Part of a small language model's weights: normalized queries and keys, capped logits.
MLP neurons of a small language model. Each row is named by its layer, matrix (down: output weights) and neuron, and shows model dimensions 0-191. Each number is 500 + 40 x the weight over its row's rms, rounded and kept within 0 to 999. Numbers have three digits each. A neuron's up and down rows have the sign that makes its largest values positive.
After each neuron's rows, "fires before" lists the tokens most often just after its 100 highest values on Wikipedia text that the model never trained on. A number after a token or word is its count.

L2.down234:491569508483558486533488503512528571487449481543571521453471428459464515530419514470564538397427491478436459527551428546562477490517483477543488506471495518475530504557508528448449524496461530456474466481529572502414551519491468489504438482473491530431568472529460519533500495595505456542505502483499533535555487446509478482527554491460475456565514540408515504407582531578485500473553535458492454511451473459541411503587524425453495433513523462482515490512498481521495486505528440431526456516523503435521468473554487498502502435490546469516453476480557512444529512464522507522
fires before: "\n" 34, " |" 16, " " 11, "e" 8

L2.down387:460536557496470504491441473540487483460546511500506531544448532479482469445537463476445442459549445521426478522492470535581531487542505485555563547518520522516464449515580472494480523532497460582540539500488468565476502454540472420517502453499502476457489490493498492479545507491444527512532532505516475436487403495493555551598543421510432418543488497553554500490488531511525449502527473504484501552486499563461548420478609502560466492518455509449468537477479492537520483483529451559535553542442549460529471531503550473452495446485462536413478538514519509442599468584500471456
fires before: "a" 42, "i" 16, "an" 12, "u" 7, "e" 7, "y" 6

L7.down38:488467422456531480431476530514509534508372463539455537504475561445489498479496485522514496484445488511490483547538523569488456451492519497540459448475477483484536491533492512546529503547452416544503528517469411473502524542474515555474501525486548542445475467493462500566462549456485475437448521460504455509539535523513498547460497492545486549449594448465533477544374523547501460531499457457436447436480522520493477485466508521455529496500529507479575483440455504474512478484497558471591456524521538440473470467518550547578490503408505498410500420499410446461479491489446465502
fires before: "=" 33, "T" 16, "I" 8, "A" 6, "-" 5, "W" 5

L6.down463:523440446515442497543528454477551569488459524487522484515468533504516461414499485559565606483521514482515442527500554581418543550543475504521570484519546502424489507455548514542470462509536434517472537499507479411470478475426568474452481602534606567522445537440501573494598448493417480467448524460460485517482501487479479540448459447503533530491465519477481501500498469569450530447500520514508474476529447536487542501502462503452523506461506492493459533505506494448509432448502490448506478440530499485496519543520484424502564536514498465486533483482516447496495528590446480452
fires before: "s" 39, "t" 20, "or" 18, "u" 5, "r" 4

L4.down150:488456477505493475494521476478552480519493441527526504556525582471490483459541470460541384525451478521561475454505542484479519521377525525553583467468451479476492520498523547504553513480462446539459505499387448495493514554586444576485478443519570501492421442509517461520524526513549545486523490461471584492460478482516513472471497453448447465463452467457478492465543546485476482451453446539505648533525405508528520474449515495444500494507483499498514525478502495546539470533503490551547468509497452460477522471456474509489428551521577538486449493481490560458499513520524570525
fires before: "t" 74, "s" 11, "g" 5

L6.down79:485544499425566509468491623458529477510452521513590538496457595436533488520435473574500530508525487503513488509501559504554476450461572497484467461489461581435475522507471499546462442470460487525536543500453483538457503493506534550599450504500474547527509497481548494507420447391576511581488483507484409521565497444482537478516438513492479513458497532507485511490515482470543549489532497490501433500569496518506574454499517485509525565533460511452480491501491455493491482463482539476597492458535567472460491469458554444503561529540525503472464429469551438529490471523522436517
fires before: "e" 46, "on" 22, "es" 20, "b" 6

L4.down114:510527497506496527483490514498593546487446467530462494495514498555529467480525570518509534464451544458479434455517529491486509491533546432554551472556420545490544471536508472469491471522531544478475436418464493510555504530517524485476498537457449434426567539526471518415527485484492505580498440548575412511450514518471537436550548520455508484461504514487480533572507551478476551445524489485455576462519469462487565499493468579471457540519488462496488445468486521543469463476447496498557473458414562508488502455533451494539543513440476477423400549498441441533493586493534475536
fires before: "t" 29, "\n" 18, "=" 11, " " 8, "i" 7, "l" 5

L4.down128:447468511467510534481496530452494442534502476589476588544482549530547460565450507498455475546505580548489542508511465490592484422431496518499516482495534488471538547595503524505495493546536464528458519539495529560495500505436556477552485445490576502399523497498513552558534494490538513515481529503499538450542546529517496468556602465528468439491489444579516486450480523485448493583458549488489493498451499574441453486566518478484551532518501509492509529480533461543542489426568533506504498489496457547418569476485540545539469487512518559471458513612500476567513495461512535541
fires before: "t" 30, " the" 17, "e" 14, " " 11, " a" 8

L7.down259:560488560493500505453503516460496570544383477487513561554541446496502440516503500493501465488499511501503530485547450548502488461481483494514459605497470440463492515421502426390540486499507638557566489483507468484498561556549481506537451461512548488452471483546492449457559482466489508544525453453516478519488505484465486490525568505487541502485482451497502551468521510527489454438445496402495497541614429473524487443491473508448511548502457539508516446437415437512427478489435468477482484500450505550502493428464473527499532504530541508506447506487524533500510583559511479474
fires before: "-" 30, "\n" 22, " " 17, "9" 5, "|" 5, "\"" 4

L9.down271:526480483500490473491461517426471557491478459518452489450414518523508494514509473540510431509448510511472491534529572384494499468425532546587471534395473532468495595504454462465492435491543523555536518443494532472476425507495505460591497493517480495442515491532537536487439557546536469582513487500486585494469528513550475485565485504489449515515468467515495428584595508427521409498494519469514530549482501502479550492429521500410542502502512496524500499529440466465549542496536481471543461534499448501486508540490501554508473565503591505509503492553579492563454470508509494461
fires before: "u" 38, "i" 20, "a" 10, "g" 6, "m" 5

L4.down11:484484448495478521571494501484503484473478440445470543453490498507547506561540456522447532485453530525477549513461531465472535518463448458492531515531495460415433552466425518484577509453475473543500473538421452509523523545464483544509443427540524412471487534533523513441503525517519474478500517461507533434559430488504422548551526561446458510512482577536541500481526455518428480490426474443494559519570513453471493560527500503477526538521469503497479568517439472449484567429415532487481523554413554553483484499565562541578485482515464450574520528487499492476511457527527431502
fires before: "\n" 86, "-" 8

L2.down495:541445508474470561482539509519578445492556436511533532547410547484514489473528521426448546528562500508493541463549488497589435503604470545418487500506488543521479449544475553579542527446493492500600520513527501526523502499530462491550470464503473488509532499566485513519552562489423584535514538464509553529485393538443501515561558509496528431520459497601484547492500434421490493497495481455528496514504567470493485520496510496554508479498531520530505469498428443429563505490454446458530506439535570483492483423520511416511510488453500500480489546473487500484515509547481484481
fires before: "r" 38, " " 16, "g" 12, "e" 5, "w" 4

L7.down486:493441543508502523512562511436545529474522423537519509491445505511506525587558545533524493549485450516492491416568485498531464509531434514472542499514467529523522516509491483423508577599464515417500495491557491485467468469600511570480446583457548484448487537505505507518571541516462489529570462525524482452555457564543503560496494487506469459497458438548553435492498521527478500542488512473487536459497527467482463497530521491562548478474469535556434489595515508412585444522553498505533489453512436495417490447520492477513459454532583434513551486482492472510534566479521549491
fires before: "n" 56, "t" 17, " " 6, "r" 5, "s" 5

L9.down128:559436499498446513542561502442408447438481558469502499483490519463516500528459524512525567386447484547513432505492530570525477440572437467519539471492548521490469446530438537521538495478513503529486416465490450467569542460495491533463475495565499496524536548482459450441523451463449513510527479538525469479448541502469558552473568543564532568450470457500506485507506521555494532551549517493473473538513532544466445507570429511451473500522515461451449587453447481493596540549467474547471465453457546520524452447475489466479574517524474459455471494475464495451538492520549515509
fires before: "c" 38, "e" 30, "ed" 10, "es" 6, "al" 4

L9.down303:508491500487530484505487464494547505478559477501520576510528535541420447537471580493521472469539523486470513507456466536547519620530511529514566472487529538517400517406484477497428522516550511507492451443506514568504502488457493551482517517514510516503517479469507517476408443587511475418524489473501530535523539513473408604497427473483518538566499447463512506507533420489534575550553555556503495543422476546561444497485509472550499482474499440456490485561549416510531487563527422507538530474493519527567538448494453496459519480465438530497525533481526475561472451472485536465
fires before: "al" 55, "-" 16, "f" 8, " " 6, "en" 5

L2.down136:458524467526545518459518441474511502451540467469452592509518490497466472413510491524453484509480520491535483470492508552541430467449473551492518557439526402599461482518557482432518441609500453500510469587422492526465547525498489480450503519544562532478514448519558477443418504491475495497548466483505423503491476482523548548538462443538419502491452496560494590460505549532495502591477522477522492492533534506500526525528496467468462504521457454505450519507518486463466491535561570498427516472464482453494523595542455488566488491477555545493525534572466531518466501560526497561
fires before: "e" 23, "a" 21, "o" 15, "y" 12, "an" 9, "ed" 5

L2.down246:460413470537504460487529533481497513455521481499514446519456470490503542477472562459512468531491510518477508501518454498554531394513466463506546534625490415523535494475466534508576531451462594521481498527476453526526490490507508473554537543503524466522464462563518423455520489551499464506512450482510530519486375524493510460586505502454518490434519493488528470592506506475482555522543494516539509567557484464450519492484517567499545517458400544504500486467454541566514541518415477497514456540480568540460512447526587504505468584489593551504491481461530466492555457448527465480
fires before: "u" 27, "a" 16, "e" 11, "en" 8, "r" 7, "i" 7

L9.down467:493508517533494462472534533407575525504489483547499563443511535522513466526483557456492423529460499515508406514511443498470481503544461475452501530507565524543484524479520556515534544485515465484515445432537489526504553515501513478466483506443542520431546534430497468489589431546555483494452559512453520533512428459439550459476557473524490521458467416427420471509490470535540549526450527455497508491533527475548495567463481461496509514518431462427485510485547484449485536522524504555464563527491487484507536487412446602535601589505505545502529531463514476487578515520438460510
fires before: "c" 41, "s" 17, "l" 15, "n" 8, "g" 4, "t" 4

L6.down50:539476526399512491510551454500489567575470478507505536552510544471502470539487514480539525415505472533488498523550514574473504481500553446498424497555554532520543518487494495490510524519507480531489541524553479455484533480483592514441533489440519559432507541466538521526494540518515535519462534447508496563510478530483459505549502495473434522488573502493504547529385529477567452469476484530418495489482490515496439556480456430516493457460490568520417549487558440459546527470464501523571414505432488476546468551480520451535497441438494459433532391515498530494422518569493556490
fires before: "T" 26, "H" 9, "A" 9, "=" 9, "I" 7, "es" 6

L2.down93:454502480503562517466472511535435506531429477481457518497508464458512494479461514469486511500455547504527475479529434545471543538501421543493538495568534498482539458497580475507527444515470442447506535503442523493439486475629514479454442474536482484465477560527543523456522534493454484543490573479395531521548511555461587466597509526484492510522505490520512500494459528465519580554556505522442561524505461534530502588415457535437494508463495406477594471537537444527466477492537449498449503470543451502508531514574452517514486562461532441480491438513513518477500493536478581528
fires before: "t" 35, "d" 18, "l" 9, " " 8, "a" 7, "p" 4

L6.down386:544508500461591504485516491440564456510565567504546493445553530528505452507536486548391473505498579530492507516545519497493548516412529412557496460434485534489470542470506486616456505506478441476487462457486423490470458562468523579555565557434522520523503473457459475509546512519484481523505513474442531416504558518498414496485439508500487554490556525488487495524473441508475437495444468558528460483533447539516497475435409505495506544494559561458547481513505456536476466457475527455471451568502516501487480442515503484499569504525551457527512503490558466465571447489481480514
fires before: "i" 40, "e" 15, " " 13, "en" 8, "es" 6

L7.down248:532499524543483499609483564453471494484472486539445567485533508475559532524475564512483427536479528480440549499536468500452504536547470538527537465507546554489542506425457494529478458490600513542543438458467503623457554590473445552524515498457521510536512519481492455526526514560512461465505528484531477536436412442519445523466496525503563497595528460416465493518450483561502457491506540532518472464444487502612487518455530482531489514491516548503492490426503490399501545541440483481521481460542458480513528471529524476477501548437471559455500503516520526526516543575545508466
fires before: "l" 45, "al" 13, " " 9, "er" 8, "s" 7

L7.down490:515521540579495545477488503506490547485506543471518498430473481506578532488448480518478504474465411460482516493475541508519533493509536590453531551465530409499453517555444483526414517479502431548555466440480529459479466464419517531475507548474528490493475469531470464443485532549535450418453473535566565450463485537579487508483492457509452526545475559497470482477488510501491549522506517508507456460477475573569507509539440533496493522508440422483522518563546549518474527413471474484523532515580565479490443551464541520513486472560540455572486520503452543538439445526612458462
fires before: "t" 34, "s" 20, "f" 13, "d" 7, "u" 5, "j" 5

L7.down166:596492508489453483526536480481492491513487515469567489528436468533550568566559548448520507473565504484428517536493450457464465489543505499567519489472464458479534553431510508436557514466547587523440450520458527552541528505482546585470506503528452475511472527451518502476484511470495519464476451484557471563477511562556512465533434521407489469533497567482514562493501502552481510486543517599447465461526496528472520550575525462526508511452539469596499481519526500428528501610520516479487467508481445532539506577519521479494536522487500482549477526487525580558512427564537476581
fires before: "d" 43, "s" 30, "v" 13, "l" 4

L7.down170:537521523466462499552486545600530527481463485485458510453486572525539488467386571509475493469515545441542497470495546494541488516515514452518528533475520537492491426476536495533420422490481429480553475482526478508423526460481485464472537500483571512560523523564520528485525528496461556519541473531495428487430562473478532529496486514513546533515458506522418522480554465476465432525549480497508454529499517526579422475521502477516539527574487545423450569508421418473534533455491577533540479517496496463508498430466415456506529560481589466501451501514483499496481547397500493476
fires before: "d" 34, "it" 12, "e" 9, "in" 8

L2.down44:537442572448495550501468444533472575525536424475434426538414491443515537523527553546426539549546523474471483494501489479514479497553463492494617487554524489507514459525469488563516452470496560470543520478467530467479417536470485455468559485497500454504508531503507453437415543540517507468548525476476481551495370535514519547503520553514533450524499466564433468519566485528517442482561528506465494525524516444500519460540490491508523460402391557559503468464528516464554520486530517460464566530476476540527423536525483489503520488494527486579486500549475498481482554479489532490
fires before: "r" 41, " " 16, "y" 11, "l" 8, "s" 7

L7.down187:462531493502493490475520558417488516492507454565526526462496614556524534521537460505511499519522452493571495517537552455488503484534459479502513477517482501490486428543513472473480543449433437555510459469409515534477502505515452519476476431453619510489514518539490489551557521479537467455478476476397500456508649470508501520467547481492405533560503426490527492487498565493528474546549486487481520412538504510477513578474490533494492460500459551498485476461477493513520464460462485578569449553511467551532508545447532536503499563536510602500450518534515519506522523516583518552
fires before: "s" 72, "t" 16, "y" 5

L9.down430:547532438481436497526547543432542487486446560565447552540530438509527487445471523440446440462540521521443527421498498530484485538515497468520457455539499602553480528495443497562571488504474484419556571535520441440529507502477485558504466464496502455540512493554467507439503520586508504519555494547546489487551532519433545556520481481501523496504574499511494486523486444489490405497505483495529500497510484501406407475504518429509480491543554486514471435529512493537567469481458452520559511472479499472495522520509422518556547456539431509510503460438544409491497581487485473553
fires before: "d" 37, "b" 13, "p" 13, "–" 10, "c" 6, "er" 6

L7.down364:548440451508482473457504502430553496501480467494493525464486490451429440502481483494547511520496461474494449522521480549481520496509509483543541541436466514445574516470475539495471541536502508475558465503469529474520499490504459512410513623599473520502525480493610507531472531470431408451480481560506529440548505474396502504530499481454485446508415535537510481474520461507497594409564511494479441511524471505540592531522516492474479517534503463574458442564512511474483500501488468466437458520484527417525507570578502577534504535476449482439500524465488557520468547533465514537
fires before: "l" 55, "t" 10, "v" 6, "r" 5, "c" 4

L7.down70:591442449518440443426455487549438511498500429491546441435381512564487549480475509507509481528540469530516523559540472518522453481492518502510499424474535468518515404479472441533504418444568434506496552539512484504460433478534517410475596505460540528481494498546508480464479526531495502546470543515529510554539498530541501513491477479461535512557527474481512498428458500542539527519538476500522459469545460454480528485488479496490509510482524498451498497518521512513558479470548488502525393511478472513622454515529445426546521487509532523538473548553470553482499579511436458403
fires before: "an" 40, "y" 20, " a" 10, " " 8

L7.down235:535467545505498498607485497503554502503489491498539431506544438467498502560459548458499561472496551515498523549531519581461493485488492566540529452478547557567522614492480520463464493493537489435465440461564479522421481431471524544483496523519405532575428493433434448493540517585526372456530516532484470493468498493506533485468505588497553540533515521503490470491469489460508459497492544488508529492516551451537452495430483547474493509470524525535568437474517518428440527490515537548506526496526523509517456568545510491486522464564516494507512529572489573481508422452506563511
fires before: "s" 38, " " 17, " t" 11, "ed" 10, "en" 6, "e" 6

L7.down393:478483459510500560524531502519530531521502506536482488486514462478543489469559506488499523474550438553460533534532504435449465487519568513470466517488441519492494500505550525451430466505498508525457539492580486438502467526550513474498465475466424545436525511516510551508511483540523476511563501549640457490547543576475614492553578549438414534502519460450453525510478466552519518453542413482516459497534570560516497510536499467437475491539528454475499586545419527528483437448508458536522435508491503532522508519534488492533541535412466462472485483588511444529479557452427514491
fires before: "en" 42, "b" 16, "p" 15, "or" 10, "an" 5

L2.down506:508460441515414483526551566500538532557533491549458478428487506503526464495468510519481418518468454573472585521578504553484517485475471567580472534537530515525509480469522451482497427496499455530483488541496492462570515491472535474466450472468476568492461471444514561456497468432470487466512467594570474490586464530435551458593464531528532551448481516486480454544427457509492490492533497581582510462487518543476545475518589503502516456489496528443504533460539500484591523504530519546482451518505541512499435480560571571472531514456475483517554477531549517439525460515505517531
fires before: "g" 17, "m" 12, "l" 11, "d" 10, "x" 8, "v" 7

L6.down410:539425495495504522422472515455532527461498525482522534600473540529509447543509532561506514504556502571508515524542436453562467483519448507485452541514522586457466573552453460513454494457566457463486525475484509466512417496545432522510511459407472527444550535548500486505491500509509528411539585546504523449578540513553492511539450484474481464520545477514477521522539563512582489530535489507498545506517607535509468504422535454514474445528521531485462517496488542520514447484608536528482498496515420516510512508542462531579474482493566510542510467428443514472539430496462501457
fires before: "c" 22, "m" 13, "p" 8, "n" 7, " " 6, "s" 6

L4.down375:533471531548468505519442552528526577495463517545530507556503534506496517551528573458515511500534589538488546540511472540522491583461527440436478491516530506478478564476513502627397443533497463498576473570460462516541513538458450542520458549497560500491442515491466522426465538509470495513577557446493451533531528502436524457411484563487472541469487565505456459475512527571534435475552488428494479500498468509447472517515449476546602526474484483537548549551515487517459509458450582505587503483476538507523505548522529517535487477520483465449520487444464517516439500466505489508
fires before: "\n" 44, "A" 10, "T" 9, "-" 7, "I" 6, "=" 5

L6.down434:520470484460502514501521508445525537444443525499487588523506549552463513557494455563528482512544491535480544500525523400443484532461439555497443468568457492515468535500463501501506533571508565380552495447481470475492457385457421521523422516506520457457459448463520538442442525505551544452515502531499511530458528517519467536486554491487409487515520480591494504447432496540508533470474472468457498494470498521545467574486492477474464525450493462461509518570536567588579518510480485510589432453448524522472446515552437515567488493515540463472497497505543480497470523466491477519
fires before: "t" 54, " " 21, "c" 7, "b" 5, " |" 4

L4.down436:546473480523457477430453466467494462512518525476452558484493443497497476507504473545437493482505491593587531470519511508512466460531489496551480463457521538518478519546550454525493547570494458495521476504511523513534553452491489459499467519591551464436528478520481430493544549460553502604511445555471505496499408502525459475497569445498499455509496547427505527460480513505500517482529541479446564538493533583534559513588535499577514499520463524533507517516405501515478570517488467516468464426466510472643581510551481472489479486521498564441472574471535578489522476505458544529
fires before: "i" 54, "e" 16, "or" 6, "ed" 5, "u" 4

L7.down56:534480524461517500562506502468406495462486501475510618499515569553477551487454531457529473499496565504461567549474519467607525465562477532498553508506528564460432494509435511507460487478502469539429516451478513542494496557490481490459524534512479535564567538572531446468463471552540449454487596586533492503505542443472534527454485495529448529528469487480468543520511471518457496503432532538518539418474496510484523454458480419453481380499499506467474525454470521466469571474528481446480472513506495519541446464501484433472535476443422485416520459529439487474499510559499487530
fires before: "e" 25, "al" 15, "or" 15, "es" 7

L2.down3:549502511460500448487538530514501429429565492532525543459474528569537456458531470584512458451509530530513500528478480427600552449494433494482532520442525489484469496491608539557522447531509394460457511588549515490441593506493463452560435418576447497488503491411516509566518519500501485476567545487489517458487482514575547552495505477564498430521571515521468539514454430493500490512496486499524502533524489555515537483487509530486475441517563500512472468538551538436555468419501472468499528514488550465490548492444494512521468505564581510541523516471510475457495489533480496515
fires before: "t" 49, "v" 9, "w" 5

L4.down126:466502469503474453467500536547438534559503495499508526577461500494459408424498502453526542479497547565416456516553460558504469481533525463541597553493547482501490478505543500480543424460568543440528449513490526439578552499482390465565530474473528524540498498437475457477482481464508448517481529526509591495540540450484480600553536437474476452454439531476456449535485581514486456490502496480477548504502516491522560460414542540501507538503415523475547500524489545457516484448471485462458477543479534515524518509488528527468529565581436534481557469495528556464502468472501489491
fires before: "l" 54, "r" 8, "i" 5, "u" 4, " " 4, " |" 4

L6.down60:501477457606492524541541527473512535513520488448543498526429496563512413484530486541553517421462491546487481486520473486558500526444491472496502514518452548454526471546559549549422520465514539485522430524539539475501470535537419472516399468532521541499547489489428437518522558499480433464442525500423497546530487465494545411539490450529447493569473478463501480514492495440524479469413468477476464503502545539520448482528511503455439476441525447517490466514528542556407514503572538442468469447461466528501503450524487479524465468503571512438495530420524515435528583468471520542
fires before: "c" 84, "es" 8, " " 4

L6.down215:514526522541560511471552527516472541517552518501570492536527541523481586516501511486395464541507540446512522494527467518486471474415602478489553554621488527464522483526513511463470473504464490483493485519460456521490510492461550492556445501551504544473547489530500554491478509511531462483494494508420491552637536491491521456523548481453505479467506379523479514562508470484513520457439498516504492507466449482452550474505584530531501485491477572491471503571456486494468489526556502516496450461512527516481517454532456536627445410557506511501490568481488575468550470478472587542
fires before: "er" 45, " " 17, "r" 16, " a" 6, "i" 6, " w" 4

L4.down300:513493512426525466465492525497514535436474478446504481458467492496468577467474546514528479499505487447538546470509454537496464532562491494534466479556495460550489486444498483432456537476445498445517525492524509476438533491500458473492459457533436436498510538550536515459526513492498547485513515482478479525554448537439538492562494508465540550483460538462501506459498452507428500455422505571507473508543506527531508507481521452450470429497498451389592499475418501545541480584534600502475420471564507479530475416523510480448561525438427449543546507407433565473440481439472522536
fires before: "d" 48, "g" 10, "t" 7, "c" 6, "k" 4, "e" 4

L6.down286:496467474517476519466458516545442489541474506476441532491547436562439540533547509522462492529516543517564452480485488519526438478558475586490456507468455520472445562525461447526540482499511615464425566522467503556516509485538473478573503473513467483517527494521576504466500548608430498544546482470494516455493461503449548438506557516495533510523530504571539429518484434472485508497441530555487534488558518477464514555460502511482522522437470548515419589457548556471529540522500507452576427478493505468456464500530480532562505513454602488529542489541483462547484543452498523425
fires before: "s" 48, "e" 7, "es" 6, "u" 5, "a" 4

L9.down415:508524481529502538486532493496505457477502591539537511459485471499495544485546437500488500534500491474571543565567457503570516528500496508498447469545532513483511442530572491490524453506538460404436433512463525454514557540548557477483404524495439545541447458528542425468440514520509531470460480400474538461441475535492514536501490472424484480473480508476515462575543438479446519557506465544462467492454516497450467476571493525507492447550441414467465496607566487472392470494499472483390508502496529531498487567478490489566507474509546459531532483519488456480536495528531555528
fires before: "-" 22, "o" 18, "r" 14, "an" 12, "\n" 6

L9.down244:545488508506499495469468520525413465546503513510550518495490439518514482431408553501380450460446447465448406471501545549488470478486456483465477526513509553455494449450415453493512466529531547535480464589515466486531505509505460486517518456479491552560451552518502569492450501479546536481620511494545537512513503447517470459456568452495477512525554541514533526467430495507440480477554430511501476447497505429488504517418524487511505442476466541489437476497550544471484497513546475500513540615497504563497495520474474519509478514420519478474469516500486494518561576448416455443
fires before: "p" 22, "es" 22, "al" 12, "a" 8, "l" 6

L4.down7:515479536546429485526587465495457525510443499467485444473533479518567423525515507483530496483547575518485451489528511491499482547499532517517499565456505439456472498490491564549519507563462449507527485486474541508494511526416434548521455472502584556492488521541541523512537479515490456511432504515486515468535455436517566543491485490476556517494503468396518447421479450509522458549523499492533532504505538499479565555507469527533422445507465566478484451548501512464468479522496509467531505542534487419435550543492442557488578654507482514504397422469476513551487437514499469549
fires before: "r" 25, "u" 16, "t" 15, "k" 9, "ed" 7, "at" 6

L2.down355:492509535540458465504509569521480487514486512464498528571424581415535422529469461446481494491464511486516515475477453476525500551430507437452507452534497495418436551440544519445495554529528509530546505522523469497491498456552512475549456549508459544412529500467440454468477530463458502459589478478465452450520560543509571448469455480508458471540538476506540430500529475506439449529480511490491507530542435515540536525476530456572480448451539494454443509550494523478566497403554479372478460534495483511514463471507534445528496489456507561494550426487465558456546506507531478530
fires before: "i" 29, "er" 14, " " 12, "ed" 7, "en" 7

L9.down219:515501420611464496490529542490515477480497523455505454535455515523498529551474518506470483410452531514547547461485534503505490487525502519566502453506583464447503481472517568462442502565557522524552461500528510542498560520492488455517504537490536516467531453496418545504502632524566526427474458538503489568490476515503504541524492428468477526565418562483439575502521523508453469555453443564480446506494540402583484500480593490462539484498511488579484563503522445447492512503489480506506486484557514477523512585557478508570454528481462556528519461498469542473527474454519507550
fires before: "i" 57, "or" 8, "e" 8, "ed" 6, "er" 4, "in" 4

L2.down99:505462506389506402499518570479524416493503451513551551488526422515519492471462503506464487547533514536486587549516427467512562566512476537520472497523511436494489476556553553532502501481469473462505463562478520550463532490526577547495491461502502548448502473505580514496550463516504434551565507463444498550491512479551431510476488591569521511499552499564484530543471467467472572524533540518531475518504497518482530529404502450537518459545606509443484554557468497482507454494490518566481476459447496467512464537493568466528475503455561458452555506531437513577444512529550498473
fires before: "e" 23, "i" 22, "t" 10, "v" 7

L7.down396:491466489461516559494450489496510473478480453505498526485498530523532477542497490505524519475577529524468513520488530502526478449480445485441442487461505485472539471452465500450481423522509435513490551572492460462505420551501452454470515479562528537503518517497481497458464469493559473509475548372516470545507505503455484539494571531495458520490496500515426561476515531567581560539511486470508504455505536526535528584450524496474579532469516491552430515555540435406482531482414522519555477504450488491534490533505520517543476445431597472547465419532424419418411524503559517548
fires before: "\n" 54, "T" 9, "A" 7, "I" 7

L6.down143:513519520462482484479523493432502472489451528508527523503544507589456555502483484576506515497480518506519466506502500559516509529514478485563433521457468504542426465524449425509429487524473504498558501533513469527486491535520483419550483377471622472524520556570565506531463577484478532442475492497451489529479557453484504535499442507481526535478540486467406525531536483434571499540554529504497443452465481507497509579423504553516539558497457529479549498451430457548533482551539440415516487497560506545515481544481495514444520498464610458516466459519545560498490543469552540492
fires before: "g" 49, "c" 8, "e" 8, "es" 6, "t" 5

L4.down366:579482501462509521522500500485496520476569415535554536512523467501482556491562549467466488531508446509485546590502465482522434480510466565547461498452463519497546428524481492486494495556487526437535501496507508587501511475562568510471478533447475471467554564498460563459469495519510573510609501519558459485476454516489490495507547556451551513543526510515433491454524502534505548541558544501486552535562526419473512540447495452521512508529479414447551501458532532470423541472523494480471528541489503601526571563603524473481470509412452505579508497525484463511505561439530494510
fires before: "an" 14, "al" 13, "n" 11, "p" 10, "s" 8, "^" 6

L2.down26:480455524438487496539531565450511442461510513442510543535497489524578527503532495529477535505490478497527570475571461531608506537488517493519433533538545510514480537463485487523466490553549526443514468563484517495544516459484484480538468405544561459499550486465520506465526544580507526523480475376425493470510541519458533530527556457491543529500461509450480524404562539485521563462500478528552568530482497473567556508546517488535562465552445616476541489517473422506481436492533501537456478501536461474482490517552447500441519451562468441471461443489434537514490524442481470470
fires before: "t" 48, "c" 19, "o" 4, "er" 4, "u" 4

L6.down164:533493490448454466435509493521505481508522525547536523515485411497457508480481499483514422467483367452564480504485497523530523492503522545517449484541459413414520566557553457510505481544459542441518522427548549456480580456566488557496498479456554488496555491481535488497546494475538532546487500518511465454512529453522487432519497546517495492576501526487465456485514457586473491511591517512465500455489507502478531462405530532529473440566406547519525545494504521466419453520523530487551492514429460520439534500470483462510490469489563407518531452623495524495495501534515519519
fires before: "n" 41, "er" 14, " " 11, "an" 4, "." 4

L6.down36:532501557527511536523492497572468588501523519550495521492526537550465496424560540502472476486518523505475587503484486484427526503529457558555512573475490505427525426573499503518469531481491538467505485477476532546548493504502488542481558477520503492519544479508496471574447538475571447497511509499558510501487478515479561561478431512489473435493453506384482510476553525454529566543457489507512508519522524476448481564502533521519518547539526563502475531493414503519487490369545452510544487509550546560509528556525477489483447485473485439462535497490550533609485554462621505593
fires before: "o" 44, "an" 9, "n" 7, "^" 6, "es" 6, " " 6

L4.down4:466442598548427483437535448495481501495558435425529552456471432551499504498468423517568501508501515430544415491517528514518448457543484587495522494438505493466511570465529589537435495526502488474501515524469520443483511570496501529411473488467499435452535542441555487507462527426522520542445563472483525535451529526452586431542530507500443526463454492516504528437517534462508555482498506490468514513536490525525505558479545538510490456480454491489479554468566559468474533547547472469434504529510495487535540501553474560568481524536572523478501526461474527490539502584516552533
fires before: "e" 31, "i" 22, "o" 12, "a" 10, "it" 9, "u" 4

L2.down371:501516434513512498521475495481544508419579532445578533513518521535507452547532561517541545506499559475477559512526501498564482568587568514533567513510542519440489534506478596481541473519546459563435530498469537510523467510400503510468464593513559541500489527470482511474509541545475553481465486480558479442439504465507523488511564531486426526461507473495473582419537497523484540486497466497522535412464538573435517445502492446527504535508523474569475432507517462451506513480485456481504513602498573482488487569478545496549479495518430541416476429512502478535554494509484518467
fires before: "e" 31, "o" 18, "es" 13, "i" 6, "a" 5

L4.down377:522552568399466546451513531521496487466501523504550522522512457497532492484512470440486466463523446534531520531500450603535479484491488572487515539504442485497430489559503494420443507573444480455601492488443586433474509509514487513473506484371448518501459465518512503477563494464522481555497462553513481491414511474483518515540504453458462542553467533478541509469487528508470607513454524554489464519494518531495491494472511483543503519477469466516424527456557498578514454488531569480570529530516493489448486494582430473497485459471531469457470490544486486476505448598509475392
fires before: "n" 22, "s" 21, " " 11, "nd" 8, "t" 7, "at" 5